config = dict(
    activation='swiglu',
    positions='rope',
    beta1=0.9,
    beta2=0.98,
    seq_len=512,
)
MLP neurons of a small language model. Each row is named by its layer, matrix (down: output weights) and neuron, and shows model dimensions 128-255. Each number is 500 + 50 x the weight over its row's rms, rounded and kept within 0 to 999. Numbers have three digits each. A neuron's up and down rows have the sign that makes its largest values positive.
A block is one neuron, or neurons of one layer that tend to fire together. After each block is what it responds to, as a language model described it from the Wikipedia text at the highest values.

L3.down145:470551442510525539398598451522464515490466457553527478510372510469419559577446440503485473499373543456547439445491431541429532462439532502504430504400527493482476553409440464521518456519580485509549518453493533479515522510485455471526519466490467459512502466518436453445559530523562527581503501544574445426493481423450487482480424486510497526490450480562457580567435509474650511519511
L3.down1295:505403542522396548472438410486472501525464500579539556421488491574566510475527481536457459572445554535517584477467530473563514439532485529552473476492474520504545458404449571490429447503473392549388540484423440552505497542498576463467389453486585379415526509517541419428577499500518498441503523508595473479515506478472451437499497564496568541511476400490486466570491574495506483512475
Description: Words for player moves in sports biographies, such as signed, contract, traded, released, named, plus team-name pieces and season years in stats tables.

L4.down660:472465440506454508454478552521504550566519563416482442495499506462421497485562497569584547510467536445472423502537540588501508525616381452512540569520522493467581530482409392472510569466455631481455544506452472496489558416447501518556465442481453534464453437462504504501502474593505509508551550503529458429585457524443441476563469443430496556506521542527393509522507565527466415521551
L4.down1130:438464492577485531503445503468510535512488498516544375447414550496512572442496548537445536483507525354533569425524526457476534407597459535557498478515514473570602523541444461399428525472470511497458490597451462468545555443497508524477371605491471455468522568471442562495533473486556467483468489505518525511529495506518502677502532448527455535415475452478489511535519570468491491495447
L4.down1202:504557532556587519473477593489453477448423581509495653496562495524487449420426485495497512447514516500467510485318464505430561507524576501542496487535530516452504422359571604517551402439520544422499548505530534510485500456557507518446563495503533486451521418480527534459496471404475525482494479528526477565495552549621539467593511536510575558521508512553461596529495543437512507538399
L4.down1212:514459510398474488462430529563502507559581619558521485552522504644456472484524503533518570464498565538533469462457544480481502524484423536556461437461504425440444395436482510481593525473493566474562549510392523472489470427519525508524447495443435553514535506494527537494441482490589531525441487552588474571443538556520547524511450560571525520461420489526422496571524555551436555423509
Description: Ordinary mid-sentence tokens in short descriptive Wikipedia stubs, mostly species articles (yellowish, It is found, species of tree), also places and buildings.

L5.down397:595475536427517479485447505533545540522432436484468470505514508479439493543567457561473521510523509432470458541577455332470523486499548491469548465468618518394556492469532532505503452608444620529483398484523478478447537447430405548499513440514484505490461529511561502596553494550543522472500489471430600539536489468500460484482484506438496514421573476485445546597558482492497466464470
L5.down508:533459516504468421445482521438432562479487482477553456494387549449522537432362560530468485488425515444514513418538527457508416481511499534509476441619508496396531470558520461419453533511572480487459483557433554556373456500528537667602510467537441418499528502535493484516468473452433446457459419541502528520528483508470474511507388555508463476547540499533492496469575511522450464562455
L5.down909:566493433547510552537420521567513406503470521573527473437570485453506566504513483493397543599460537383453462498424512560475515513549489532490518513565471560517524460526515486459572502546543415558538496378491498514439545485424571422536485525493473515521477521539516496478411571524492540609535454448388502531449600490592456485493551447592454560506442467493518555500501550534516544441477
L5.down933:432482422510421500505466539509443474459534440401417462505467512395617478542605548443370534490412497504457487435445386595553514470403515535480454469500486463544432445548518501533590476526545521472463465459546448458558523509445565465426494521548495541545514527450451555505487552506456515570514478524444525502498456516445455507532439395426520460495442511489473567578537487553440461523492
L5.down1121:388505472447466520534584515455542484451538421502574536539476472547394424487472576511454527510429459507460489506443493575502591482508484607498525538439506514610442472438570547599546489511519460563480547542484450421534495490560526457477465562549495539572459454510451565496535499507588423553462494410539532449486563519531559534550438393601500506498508483474370478522629484480596460517505
L5.down1276:425553525513462458483416402430518523528529541473475540528595617531616537409449486444527481538515554522622443504451474538487526380442554550406498466504540471583558430537490563479503542566430600505464622448533483502442541357620579490465501452440488523574469519448539530486454459489415543534471397574564501518455570451499466493590460510577512475442493434437501507598472494480540447530505
L5.down1352:559456491455481474542467498449505508527480458464412547406488521439529566530448493533546594529442513518509528451416526528528485467464489509497470535444453404520494521610454513509597460601456565496454532592442506549538552495514439543509450561457558572492667530476578397478591496440539533522458475510509561525521590505461545495521555458522549483600541559544477495490544495597521512524476
L5.down1432:496463413492483413507542511473468467446505496556457447424489466531477478496512608450539412544514426483470483546463437582566568550583545530500576454562447566462470482444565516451547481478504525421555572473447470478548480676499569546516420583533503524482489524506425439496429541590536504493479490510561563560562540443533516487431522465581520502458513542550485506478494554487494453391508
Description: Prepositions and separators just before a team, opponent or season in athlete biographies and career tables, e.g. signed with, win against, played for, 2007–08 |.

L4.down109:469418518542465512491439589520551518558406647507497566474434470497499539541563493424534472545438482463490504447402519392542488534560601379518540563518502500498582549489499404516494456432500481521451444469558510475563408571463545463452542497449454495555521511401551568472544435478461502532467584448561479546505526490438611534544473484488448427517418487417414518528511457546428468588450
L4.down733:502462450483469488562479525592512558516436587535506570506462501414506562483528464399520481505399519426531578487447511494568469507477528527430495447534503523457518565504527528475493515459610497505394453381627496509438543554459586491454449391499463481535477462493516508471562444549441465481517508544501452556398464495481440525520592435556560566401478528513484484561494423521505410549460
L4.down754:504442501480421488550491501485536542527508531459547587464456547443500431596530493517505469492446497532442489450485523469510547483473527391548510554487464538481491595468568461518545452532424474506475514508559476547516499620512471585422553564444420547529515528480470483540577510562420504555468508524572447601512489608461510517542424457443427528493493468501522539524510403497457581449434
L4.down879:517393506448449454574454560486461494506512570430500489537500439513503515520474500477492530439503476492496439481404561507507476557480561465475584422435369527502528558560521505495478437543403450447372407530449527538575505589490493524469471552465483506513525511449557503531516530473423507480475487448507496598512497555517411464523552557545556490426433521480450479525515523498362481494531
Description: Line-initial dashes that open key–value fields in infoboxes (Country:, Time zone:, • Water:), plus pipes between table-header column names.

L4.down420:532482544486551508428508503484481553470488493506466582602407495479443407452481468529459442529378593379523492517469496569589466461499569527528426559538452427433494385494500454510543565518547522432509596482430468481505493502486525548488511493510474558440527416492468455436501502504491502537509442512504546505491440526513512459492472397484547549490564415475494487513512511533513549546505
L4.down930:501420604514416458497444478536498467449512440460528422459446571508519522428427508520419504589494487473598547455571584611537600431475476422522536469532533527480467453586422388461461480519495523533510448529511512486527560407531526487434460405503545538479520543582485474556475492472482451509454585579489611494531516508479469557597468477509473388532461493495471511443473549469412400482644
L4.down966:530483474510466515571482488558466567441494550524464485533511453493513472520451542466418482599502488445419511565425479559522518503451532552544540518465522553487503489486527573551452449501540511554502583547455534485445553375500555483531569550556521489524481541519447462530476409524522519533535519557545588498518454537491484466472423411528395471540482434534565568503507451469577563449511
L4.down1315:551509466483416456509419447533536504496597412499451511537499502544535463551446492460447484500460465489572505589427470570468537431535490452487564531568511523478537499595461551626485498550461416508492503560572471516440481494548422529607501482462527548506516486525455462367431441532453548560530540463592523401450397567473494466492456462676522456436547485475486476469526477481554464522559
Description: Final digits of years and season ranges, such as 2004–05 and 2017–18, mostly in football careers, plus by or with before publishers and clubs.

L3.down1045:473496478511509436470450526499398504472560462441518441460460452535608499520417478532478548452578524501558478509513581549564573427567414543529502561509506544477462552492528426441499522468589582452432519441460497483506525505605522543491465493585538512397496520589500536518556525446549452465497515538557476556569448570467594523496483450509583580440497525488461375499576464527601439502500
L3.down1243:530419555441516486496516508485496510502454466481454500501572446554589519504521496415524510446518502429460490500523535480502499409428481505587461509506432541532464526427584543522436508485523461566480560506490591472478462421632553490449500462402532545485439506477452545509539503592539559574580486499509507571441580511549574570537485551511548539481521497541450598544495498502462568545517
Description: Descriptive adjectives of size, extent or degree, often after a/the, such as broad, wide, large, thick, full, strong; also scattered word-piece endings.

L5.down478:512532530514525464534497511522469448489496494463483521482472561484362515536576536490578470542412519431552505461479537543509479529415481412385506451436470473433517489439477428520478554465516487452522482554448495538630526468462490469501536511499482609465636463429558463496462480459494491538535463548501465464517554426476511579450517550477528385494544529625408589453519502507508556447505
L5.down682:464490526499495496502448454510454506449599583479505494505429518536552496524569509446456523466577498559460465477574525582471486500534484536517617479478512516458483460377340467482518596535514598491544464549539455530607510497452568548506525483500471409429592463486567554538518523533430513511528531452445457518540450544445458558449524486406437501420497540532505611385510420397453526482531
L5.down923:535459493467495516450422412506525526490409575597542478514478569504464547446501530547515476448526475469548438554493529435487410564503608487457549529553450435527411510487464513537541530479483444523486430453536441509491513533523476421501493480611551544548544541473540449485517458436458511578521540474374562583463487540503464467484492507547560500460491553397599504380454507563553517472542
L5.down999:526601604464407492480523526508502504470486396514495448497544437567415423481546496520457559514519405521575481499578481447498532409543488443478433484514521544492477559504548449546479465578477501508462601494501532460443469603468542525517532565524461488473558429430521521493367464479524514589530585484454437418467401378471547468538601452527497529583499595513497512484469510493530545533536
L5.down1076:441593465423585522501497517577402469486504510458495470523592581448524464558448501557502511474545553456486544513563505448529565590474466546486526431521530405565537478520515504498497522462548464497437486530493455553426502533499483535511515598522492534455491409466480599442515517550411563478421417608567479467505493561559554506452507515620528549513569490476522527582536528461506564534466
L5.down1316:543522479525495493471432506503410533484510494494441481548571459423578549460422486519550486450486565460555499451517488462520420405492500575524527508574415507507488493423462438486553466543513502399492522452429486531501459548435491455435538549490568518536454496558534594512480474437459500486460397537500484477588454473496492477487518533514429609444535509478472552533387538446551493447540
L5.down1451:524537479388544505458371404539531460479464559555582471509556473546538556553586509475546436507545450511450569465495443364553487528480371577563633485529494542457524590538394518513529413436532481540457461535608414495509527492487464488511427485531548449411481471499469455539449537401499493552520548587520482511430566529644535521526509577515448467508531493463575577527556495507500541496458
L5.down1523:517423493446511519534601509387471419471510522553523503454500578537516526530476467609473460521455560459531308514538450471468514449456547478519534486445507503466524480543513559437519493578507484565497512487461398399539554445503573512472517506434453559564382540447489517514489479559503495516548524452479488520473531512433463477428534505539444470497514490537573457489486484505568538468539
Description: The "n" of contractions split before 't (doesn't, hasn't, wasn't), plus other word-internal pieces like ign, rup, lo and first digits of figures.

L5.down84:485431532569494469538406432510576600529416433591532504519368484554470557481493458515532437556484565519459539460470540571437538515457503403405418490501531450500482518519577505545547581491510611475506462488552473480438552439469510560575491461390483500452545504570430465530500428487527421496590546493555511413528540501509420516437446509375409475515541506538450552559484463502453519487473
L5.down139:481506488448463497516474461537560496403535536587458596631525462585495560445491454501491500523539573467514526465511421546491497485459517561435509579551569505519514510499484479553492560399468507501572531489496533559504491467575517463593540406410429618494536430457513480532523530489483420526600533536512535583424524464576606613448518491558519515580470446513503459513531460544588509475545
L5.down520:542508576533502541435502466538549540496485495472533498558506569545523499486411578532434472484449494513521566547483557511504530475467479457539429522517534474429429514492431602473550542549485551478500515518547513506528585449447430479545568464421548455420480383505603457546478414469483493489596439507541584462512501493437562514471460537466530506483576500446563507508532530432447438501454
L5.down578:438566495463379515566526522547536512476515535577469509483530451507541542430538495571512451517416514478484527571420575489493569452472581549473553475463464540377552371583501543467443404567489492498477393535487552487543565516458432507637481498528432481486543503438509503487414554410571513483518476485635571478434535490542463516506460584492540455542494493490439475447476476550503562540446
L5.down687:578512489478428504514639514496539465576458459401487554550450448547456446506462445514485511512522593501504621517522616525491565472568442490580502485544453445495475448506557589451529428528490467516518468499508439458497589548535503470477504476557465385491470508405527507419463622421487481428491539548612398533484511480473493449452557527532516623539401463543493476411448490520429528447508
L5.down1283:459408470586533540538432473386509538491471518505539535559478486527543507475459538457529445647419509475552511552534609476522487444488567584510401521583522528533507479615486514493532458501501536466525507469566518466420452470500411592492477512457537576502471527471412534484507466403500503519487516564495504481570481479544432522518438524506426560556395479445461505494516484443602414518516
L5.down1362:443556521575526400596509486460550533490580487429465555513515445478534480520545461470562582508494508481490541525497504474546519416442517559445433523497520529529430613504489479521560483491461586498466488484583431491370579486589426505500477556507474534496513468534520471452509460493476421499560492533501444409429507424521475487484460416434533511529520427470494550566494490518443560497556
L5.down1404:509522508630461437554563477580580499440470534543551514448388517413531508526572484422516550473521496467557598447476580419552459416557557477488571484469508525465487492422516532419553552432536515528560458485620499532433489518463499423465457576535427433534473498469533535460496523533493458481472494526556530462425460487382501464572458581475462468467469477483470482494443452502444530606512
Description: The word "of" right after a number or quantifier naming part of a group, as in two of, many of, one of.

L4.down63:542518486487496520511493569524534456471492510555482537473522563546449410506477461571472457400482599469462546586585567547516501484520610530509437555472495489440499551408490484438508545489468541557498500456510403430609583452520472440478519520510508497446515466500524484483575415506496524522526474619576549511455561444538550536523480479431466459547447496471511543441541511525583524549471
L4.down91:532498487493553467574481439425464483528528408530382553478521508564503504523519459577468410520433450519521479488476598623485535452550553519456447506452536497497557524597381553475434529484428486418562436506622476458499558529407494497555421463464473537432528575573534442497439501459484514626552474483441605455466614529452595431475476497570553560503500532572544497495512436492612427488535
L4.down143:444523472509575495501534528471613548473466500447490509501534531620494491539410554534535497461459490493569540556548595639449578457444543575473469419464561428513503429556501490466507449448532517531524450490503431530520546520494536442508480424426488424422495581459597463484503540391522509531504501491579627503535537499560418442516592531516540530501496545490442437517513455506544487479451
L4.down1275:440551457515513543475551431489554590371516576480461548488382515483405404466484504509449531468436625455515598497512466533477525524529480535478423507443463520541507582450501513495626501520586495428499511492546460561511514491447422465476432494579471484489410422497457506480490493501460515482505534508523574528409493615581504537507528503470468479480450431414482434461466439479575547543545
Description: The word "of" right after a number or quantity word in partitive phrases, as in eight of the, two of his, one of them; weaker on scattered word pieces.

L3.down211:463493480447464442525480547452514386544516461456521474498520475445520490392423519445459521559623505572499452480476508555524497435470470573485472474495551525427485512499555484465497445532521521534362491488394530513472537492485546596525488483613404434523485439495503505537477424526551460470570543528595511526601397479477476479410528517470548517451500515497408558445442431476559466411528
L3.down718:584488521482392487503557517498541504524526522457511518605486483466461513517531478455547497477510551502518444512511498518615532503455526545527494468486561474447531501509552377474446440546556435526460537541515538505480509435544527537547537520505421463525527556489557612492543494481533425520523545575506473512557498567462510443490607584491480476518512525552537529500525523551525487495509
Description: Word-piece fragments that continue a word split after a prefix or an opening bracket or quote, as in over|due, over|looking, (|depository, "|threats.

L5.down279:557425560482498521525497495488434548438428489453441550488584458388537487546436485502493494463550503412477486577484561555589457586506596514522529506476520432460523451488479586442503582504563526481488547540506487448552482476647485600505510539533397513505454397598424509500461451441492453469527599484467511447464607593463466504546516464554446461557555474522486443507440525522464499516499
L5.down439:496500534478518521417561465530463429483473465381421462535445546447530473468444466516483416482523419424434572496416631427516430471493547556543515530481485489469452445492489438471593460481443457518525605470506460445487458479490573520433420512497468491496507491422423509438494528460454586517456457583534575575491561548479470547514574521615461465456441501493442497431537503575537461558449
L5.down595:499496406549457453600448494602542549478459476435562528550482526514471560540536492516412522444494507570465581514516557404546460513563489486518394538537556605387439469485528483481540451491486468556520507508504472559507552516445506548428536463423483494465533560494625524519499522469502487511566543395487503515510505399428555535475553556500545505516559456404472497556604461433513470555457
L5.down667:566381485471529520505354523548454451565452397433504524488510513511464548455558517559507491502482425539460580476477500541576544518432514466526456552531559553527464442522563538553572487512539503425551501552500530406517478492549503576532548489503520502562466448533502514377523485597550587478492503453585473484466522551528485542504543511460388435563414435553455531509409586516555488538558
L5.down870:502482579464436539444460447479566524489504419493565463474443445451507514547506512488460554435526518466541399492629511315461477428455509504529484557468411445491587496454492466485476491417523501504369488558455471575466522457501496647509445445576475488528512496374525473483515517424384451524570451494524451519475485556504499521536497579525479519474611536543577485596565485502507506485546
L5.down875:479522538567510503435526554575415498523496532455487512514524477507439478483514445530475461492433360580440437556432591428507549500509542485493467468532556438471582482529606507456471395473505447468480579548428457507501454428586495519485479461511540522491492506591563470428538501523558419454449521509478492518517575506471538439462551550490518464620487394484542495470490503478494557524518
L5.down932:484416515448464454570472671573509367435489385514591503451498420424502541497531467498499434465500485486398516529415532554476465461482524498562487461474473503555490550421512534565546431500490561478542454477514501509444565569503554521559565435462512464516413522493541454465479490537551442551557486431522476473402441532452496509449469480566464403424455559568441529441448456550472531488645
L5.down1497:430524483464471532454489496610549468493454483470530497487501565576560574507561501473531472419506651540429434433399510583492465528502431479496523415434617437481539466500447424497418458556442488526510467537445445496519547517484494532557510571421547427404545541445424501511553568441623468503507513527543585512449519471527466454478549556543560501568497530497503499490475494470500527562482
Description: Word-piece fragments inside foreign proper names, mostly Arabic transliterations like Sharqiya, Shahnaz, Izza, Assad, plus occasional "my"/"My".

L4.down8:542478456503513500532375437434527504503533509596479459476523543560480479539448408572480439560489587514500524505557481468492419436477546505496547399545540537512536561507530521525517468437491486454486474430541583406656527465452505589453542571505510540542447519489468491546534515516586483470510521496466612510534436529463516539501566498499478497554434460500553530520551576519512444437453
L4.down80:543491515512592531517482570525529467510466487491606512508510511531542496454547404584497572503546332448490488431497543549585455461520461517503403423611398500496485550492514517422512441563515492546440458500470551435571481471418490530544483521457479481515527567421508574419429473489429558488494484540485376530544516467570580516503526467469512457535436412529514500513489455430538519544452
L4.down1142:518528529466569561552480502509492524500513489545537475571461484498485430389511442587483551546566435478575542436476638584559428471512510470518411514562511450572451543441493453553464487548468501521515450570472570446491546466403511525448618466458523453423492575505442469414475529411525590447431491649473479503558545480540533481448479530543509518547443544476485465499528426525575515533440
L4.down1389:421544543470579486502498517452586516534451554569492427442514521527443492472536552552566485522524482501434503511539463416541517452563454473481479504581501448536558483488554401423499512429591512544442446497431517450551494550458578505521421461551520522524592487499472577435398448508501561521537445407542474453500578451592502472468458569482548432512512479550401562584494578506458569544516
Description: Final subword pieces that complete multi-token personal names, mostly first names, often Spanish or Italian, as in Ignac-io, Nicol-ás, Joaqu-ín; also place names and other proper nouns (Dou-ala, Montgom-ery).

L3.down213:440469517503467557497471453527600493488536472517572540446427525480520525464555449478475505617443560516520513491444460444550489496543568558537466448538525485539492440552464501508537558478440433525520441462448457459567493439493486533577476551439583456547496517468495553492492529498475474525409512604474529471459473472459553483476527454461512497568458487537513503477507507479467503584451
L3.down730:472468475501525453507517430546517435393479510473529516497436492527492436548511569489442508482395578441522510535535449509508486427528468429479507483456500518516482521515498483515532546517564558386529531431549454489481559465446458470479461471510552452441473487450493497470495494528482485436418439514484354534525562479602602493473466548482530531456472528435436469479479479433442528644525
Description: Mostly "of" right after "one" (one of the first, one of the most famous), plus quantity words such as many or several and the second piece of a split word (h-ire, kn-ew).

L4.down345:492531452451531443500559461511386542523557477492401520459525365491487498525525424499567515512455520418475474583517480493496528603418451558517558602465433515560497488539432411576476477470501574526493534507533506535531456464511480498508480574415524515463570496496447404443484569459550475505467446547404499568486490475466471469542462547475470446615480552528463524413534453430515441374511
L4.down527:499465501513608547520431392400423468553520502530452467604526487509462524504505475448503483578482561554460456490504481501444546442508583495458403418615538377568521447559517497514539453452484606452433529542539458473440439475516556473524585504489494432502472490464438510460519527530470547587563485434536562448475599422489474473426418492538454580548437418531518453496529532448393515503460
L4.down834:509410464455532491573447438498439560521541523439490480537505499500457552507513545483469504542521521468393429519322447509505502465518422492480497441449535475543524453500560421583502489517551428425487548523469484510478427479509590459477507522435492427493511481456384534467444535524537519471481499481539562487484546575495457479595473463518466481473451530440487465508438460512433497505525
L4.down1352:546493489454598453444558465467502494588478427465464531595508494441445512466525619510503608506405544460402517590483474464615605552507471543544477489482440539497497435461468445497476492472482541481551545475609403591545505466441513500580458558520447490648523491538462571524575469524507522517479537525532496463416521478474541474492549452432636507534445549426546508505591480542479511515442
Description: Prepositions joining a title, award, post or institution to its field, like Professor of, Award for, Institute for, and also "Most" in record lists.

L5.down207:482520505466466485476589464528488577451498500448513513402507579485494457600486386516543490493504495494433469478575518553509599518441463435520473430479470494536595507516501512575566508510507382570547515506595301530477493496434451574476588583529482486513492648453461483423511506574530459532538490536553471498479625410477529456514503525511538554454481504480449444506558476408467527483543
L5.down348:518488506499496452478486512561500502473493429485503436477434459438408615464498450492439543510552564535410448545469544546530559497541482559522577570441531558569491457445499587453526399475574577459466563543517534479484476502490559442494493524575512410515444457586518515530472446495525594533500443479488571464544502597576431471521429460531407515467536483417462531523464519497396590506547
L5.down499:533438438550515452513435514480470497438418547551513491527509545416484499532483547427586425551407494500461544498507458505454505474493630502516543543548558529455551470449455507467483535548511529496418363595471512528488575435478548388557514519542497546550536475459489514563453478457430525518524489434427504508389539623520521496452437543409530446488542496591515501465492577438506495459403
L5.down920:463427446508376546546491581513424399406446585554431587435500561514427600561428419433513421538488498486519462562515435366540547493374578493553521503481507494483388421452456566523490499641528472614587556530451508504536384487450521433505474563505511496584500471482480523625478417466507499496527448524501523488457531525501530428435502463533460566544495490486455533475450516495498490553615
L5.down1311:426437514532495542550537455558464465495473509570514483470486486548521506454480427560490570472478507565531498475497438512579519436601464476512450441528610488550538519446515439464500475421571436449558520475442544487480509519468592501468472532521643437509478512476535517556486627568501457570538516536435528493454527547685550550564479537472531529572479417417447473484439534421399519530447
L5.down1380:543434540580572526468492528496467478509460494577465440495512546434511555514524418451534495520481515506539377473429437443473581485452511567558539402482466479559621515417462397516465507546469446505440481502468430497497561475545537485476459567463513532517450458475457460466440613493464459553549551551500423482411489557484574504540422537455529530540421426476499461504543581464478493554519
L5.down1384:413506579516487478446515563486522549494474571510519531450473537486489462505574482523468588492510603536466550524488494472462503476598487590412446437569525522546429566547603513523462494506481541582482492429544452516450523464459454494460478567511496406497566554388447503540513471495474524512543486482430470469447552531487522509476520577507447544502429584498539425494601458496470459496522
L5.down1444:516514509532537536583471516538508520453557542516485634468493604483480471550521506499463507503446467469463484483477418566536527537610508402492474505541552438521489549497469516519341409425469566487533438467447497483502487522441470534529537584608479554425609533477418472511559443511582556425461493539439420576505525465542570548438500477472540480483531611538531515413504451496464463464469
Description: Verbs is/are/was right after a subject or "There" in physical descriptions (leaves are, There is), plus colour -ish, "at", and mid-word pieces like e-at, b-rick.

L3.down644:505535573451521489446502559468472365443550541500543520498486513445566527551511569512466512369483478521579489465451404502560491443485513498419554521429424370523438494484547430492527430477411512561528439573553398540539441420489429573447562467561536487501485478469496504534447490507458530453492476438535429458522452481528473590450497524546516550449475584514421518447479477615524484536557
L3.down851:412534567479555538476569506487510489485525498453515464598491456415528513532463529493454448548514449600542545468465428608539585493516521583550522518497507376532471477491462486490401490479499449509453380542479390492426498556476515572517619548501470527515439459573469505444435483516491485458532506507516447604573509505495537480506506559506441536518473452380474507514503463583497507468549
Description: Mid-word fragments ending in the vowel a, mostly in foreign names and words, such as Sil-va, Mount S-ina-i, VG-l-ista, H-ama, Guer-cha-is.

L3.down679:497474457500541472578544494360481497434492525575564424546488517520372491418462487638407502449364535535428508540496505544477470474496543430493480488512513457601584550421450500454503516449491494658527509503575532517404522502478493595600544536476543513529559488550481468522438468438580525529433513456497530436522543468558449458518537448567503456498521544552453482535455464521593532564578
L3.down1496:538459470455448492520471461507463498533562473544596421597424349484487593525582478533511450509497548508464509530567534599507600457611570495456485553567483457477586465579477516443479487525445583532485445579478612481507517487421513537660546470475533497539520561530472513506646475499529415578450477453544468498481431513425567514521541480440562524484492547496577502440533493595554546492520
Description: Line-initial dash bullets starting infobox fields such as Running time, Post town, Summer (DST), plus mid-word pieces of proper names like Sa-ud-i, Nicar-ag-ua.

L5.down543:470401548408500552493455416510525567474518476458469471540502442561472525482477489431483460497457530506550481394485482497538460445519461587518474489432412522582460458435503507454506517522525568482562513460452509555452484555357514463504466542525514449542484452566541593448568483467504500505461502483501425562534519533442514487500527423519473422486515428528511443424432571585578518527514
L5.down838:516510618444572484502543415503494545545547617472486527539539486605471507512488444548565481451510503501521514551526516426524471508467470513485485466491502513448523546511527556479491454444451462501345537551443434574447509427530378464434454569455533476526514556442522530391515457465487474492483446553461477498501477464500533500550533574500465516524463470493442520501470491412496584595601
L5.down956:487478471506484521450451621491472496509486467549563517424499539513470551580518551503534536414566582506524449424469530559398525528487395505538494535496534435528480545495441401506543482477523513492480501499544505467510535504560420592576483560497541581409545486562523450593511539529484487565554530559507518519468543478522533516598482465557477536497514536551499466477584418502552573453484
L5.down1006:580543637491527431511467508442558443419480628467491568432550501551567518475435517497517546489563486479487415525435564575449443530470529549475470499499447574504540480540354471544488534411495502521539521455520445560453604565436449511400555565508430512563436566477428465510422554475501524505604589504603512508434520515559515450553513510518451486467453478484489527600598521503426613529508
L5.down1075:407495565439444451562436558478513413580499524563473429500528518474496507499436505437532430426488556510502525508473475395495638571531477548433566542430457522464463591571530503542543460442435503444554451448546511501567571451537495454578412458503501499456466563613506542503518558582459529524481516434592517461507349513572434465484412463427479540574542471543493604548536454538589517529442
L5.down1181:486530481524490582537453445534513638521460508521463546479462453474458450475430511542479537508436563424483425565473462532444454446509528536484491520507537559543490415439518468567557513492544539468477402543447488586585549509508472496506512493581499484508486495456571444445475446568567552444531508431487551466425626426568525506524530479448507475529457444441525459519498522419467569512548
L5.down1211:519538544441538497517588442493514433539446421467495534553445537525453479489412502420508454551468550510443470508524478557469501533443433497574492534589641508524593489523480413445549418529514425601430553519432418514581549534535568561633531410506569546450473555502448559509514502387586398497522530508499500572541415571454476483482465365415517434502526508512513527484515476566534400508392
L5.down1307:542501466536460434502532418446499564495473524490514552465512438502501419481535541489488551480471487550556517412493510613478533525584454563497464496485555439453513604467590519531479498535448485452532530606456587637492421591551507514547548572449477584523518491526488482468492416470393423528550526474559525590518457466523562497603577457345632493493540460451556533551433581394471481505528
Description: Number fragments inside structured values in infoboxes, tables and dates, such as digits after a decimal point or colon (UTC+01:00, 6.0 sq mi), day numbers in birth dates; occasionally mid-name word pieces in tables.

L3.down178:509591548480397468523478500495514476560528420471582495485486536513392362417601552510573539449455556567564550478459451536413501478486464469560475501475538513456494521364483473504535584534623511514511543539473504507524540546472570448556440541456514551522532501483449510507513482445602489534536445522528456452522522463522472490471391470485482451526531462538471478542493472510500442531535
L3.down384:479501542536532442540455530420427493557496558575438499459532521508528478451401565574516550569487487570474465498512505516534486572451528620442490535481487468499583516490502430507496562466464502492541462462552385560507467533463491510513572516488556568529471512494528478457440471529504500507448483499534414404547528475590475476478442514438489603544462557546507499613450368622545539549511
Description: Medal colours (silver, gold) in sports-result text, such as won silver medal or 42 gold; more weakly ordinal suffixes (11th, 5th) and rank or result words (fifth, highest, defeated).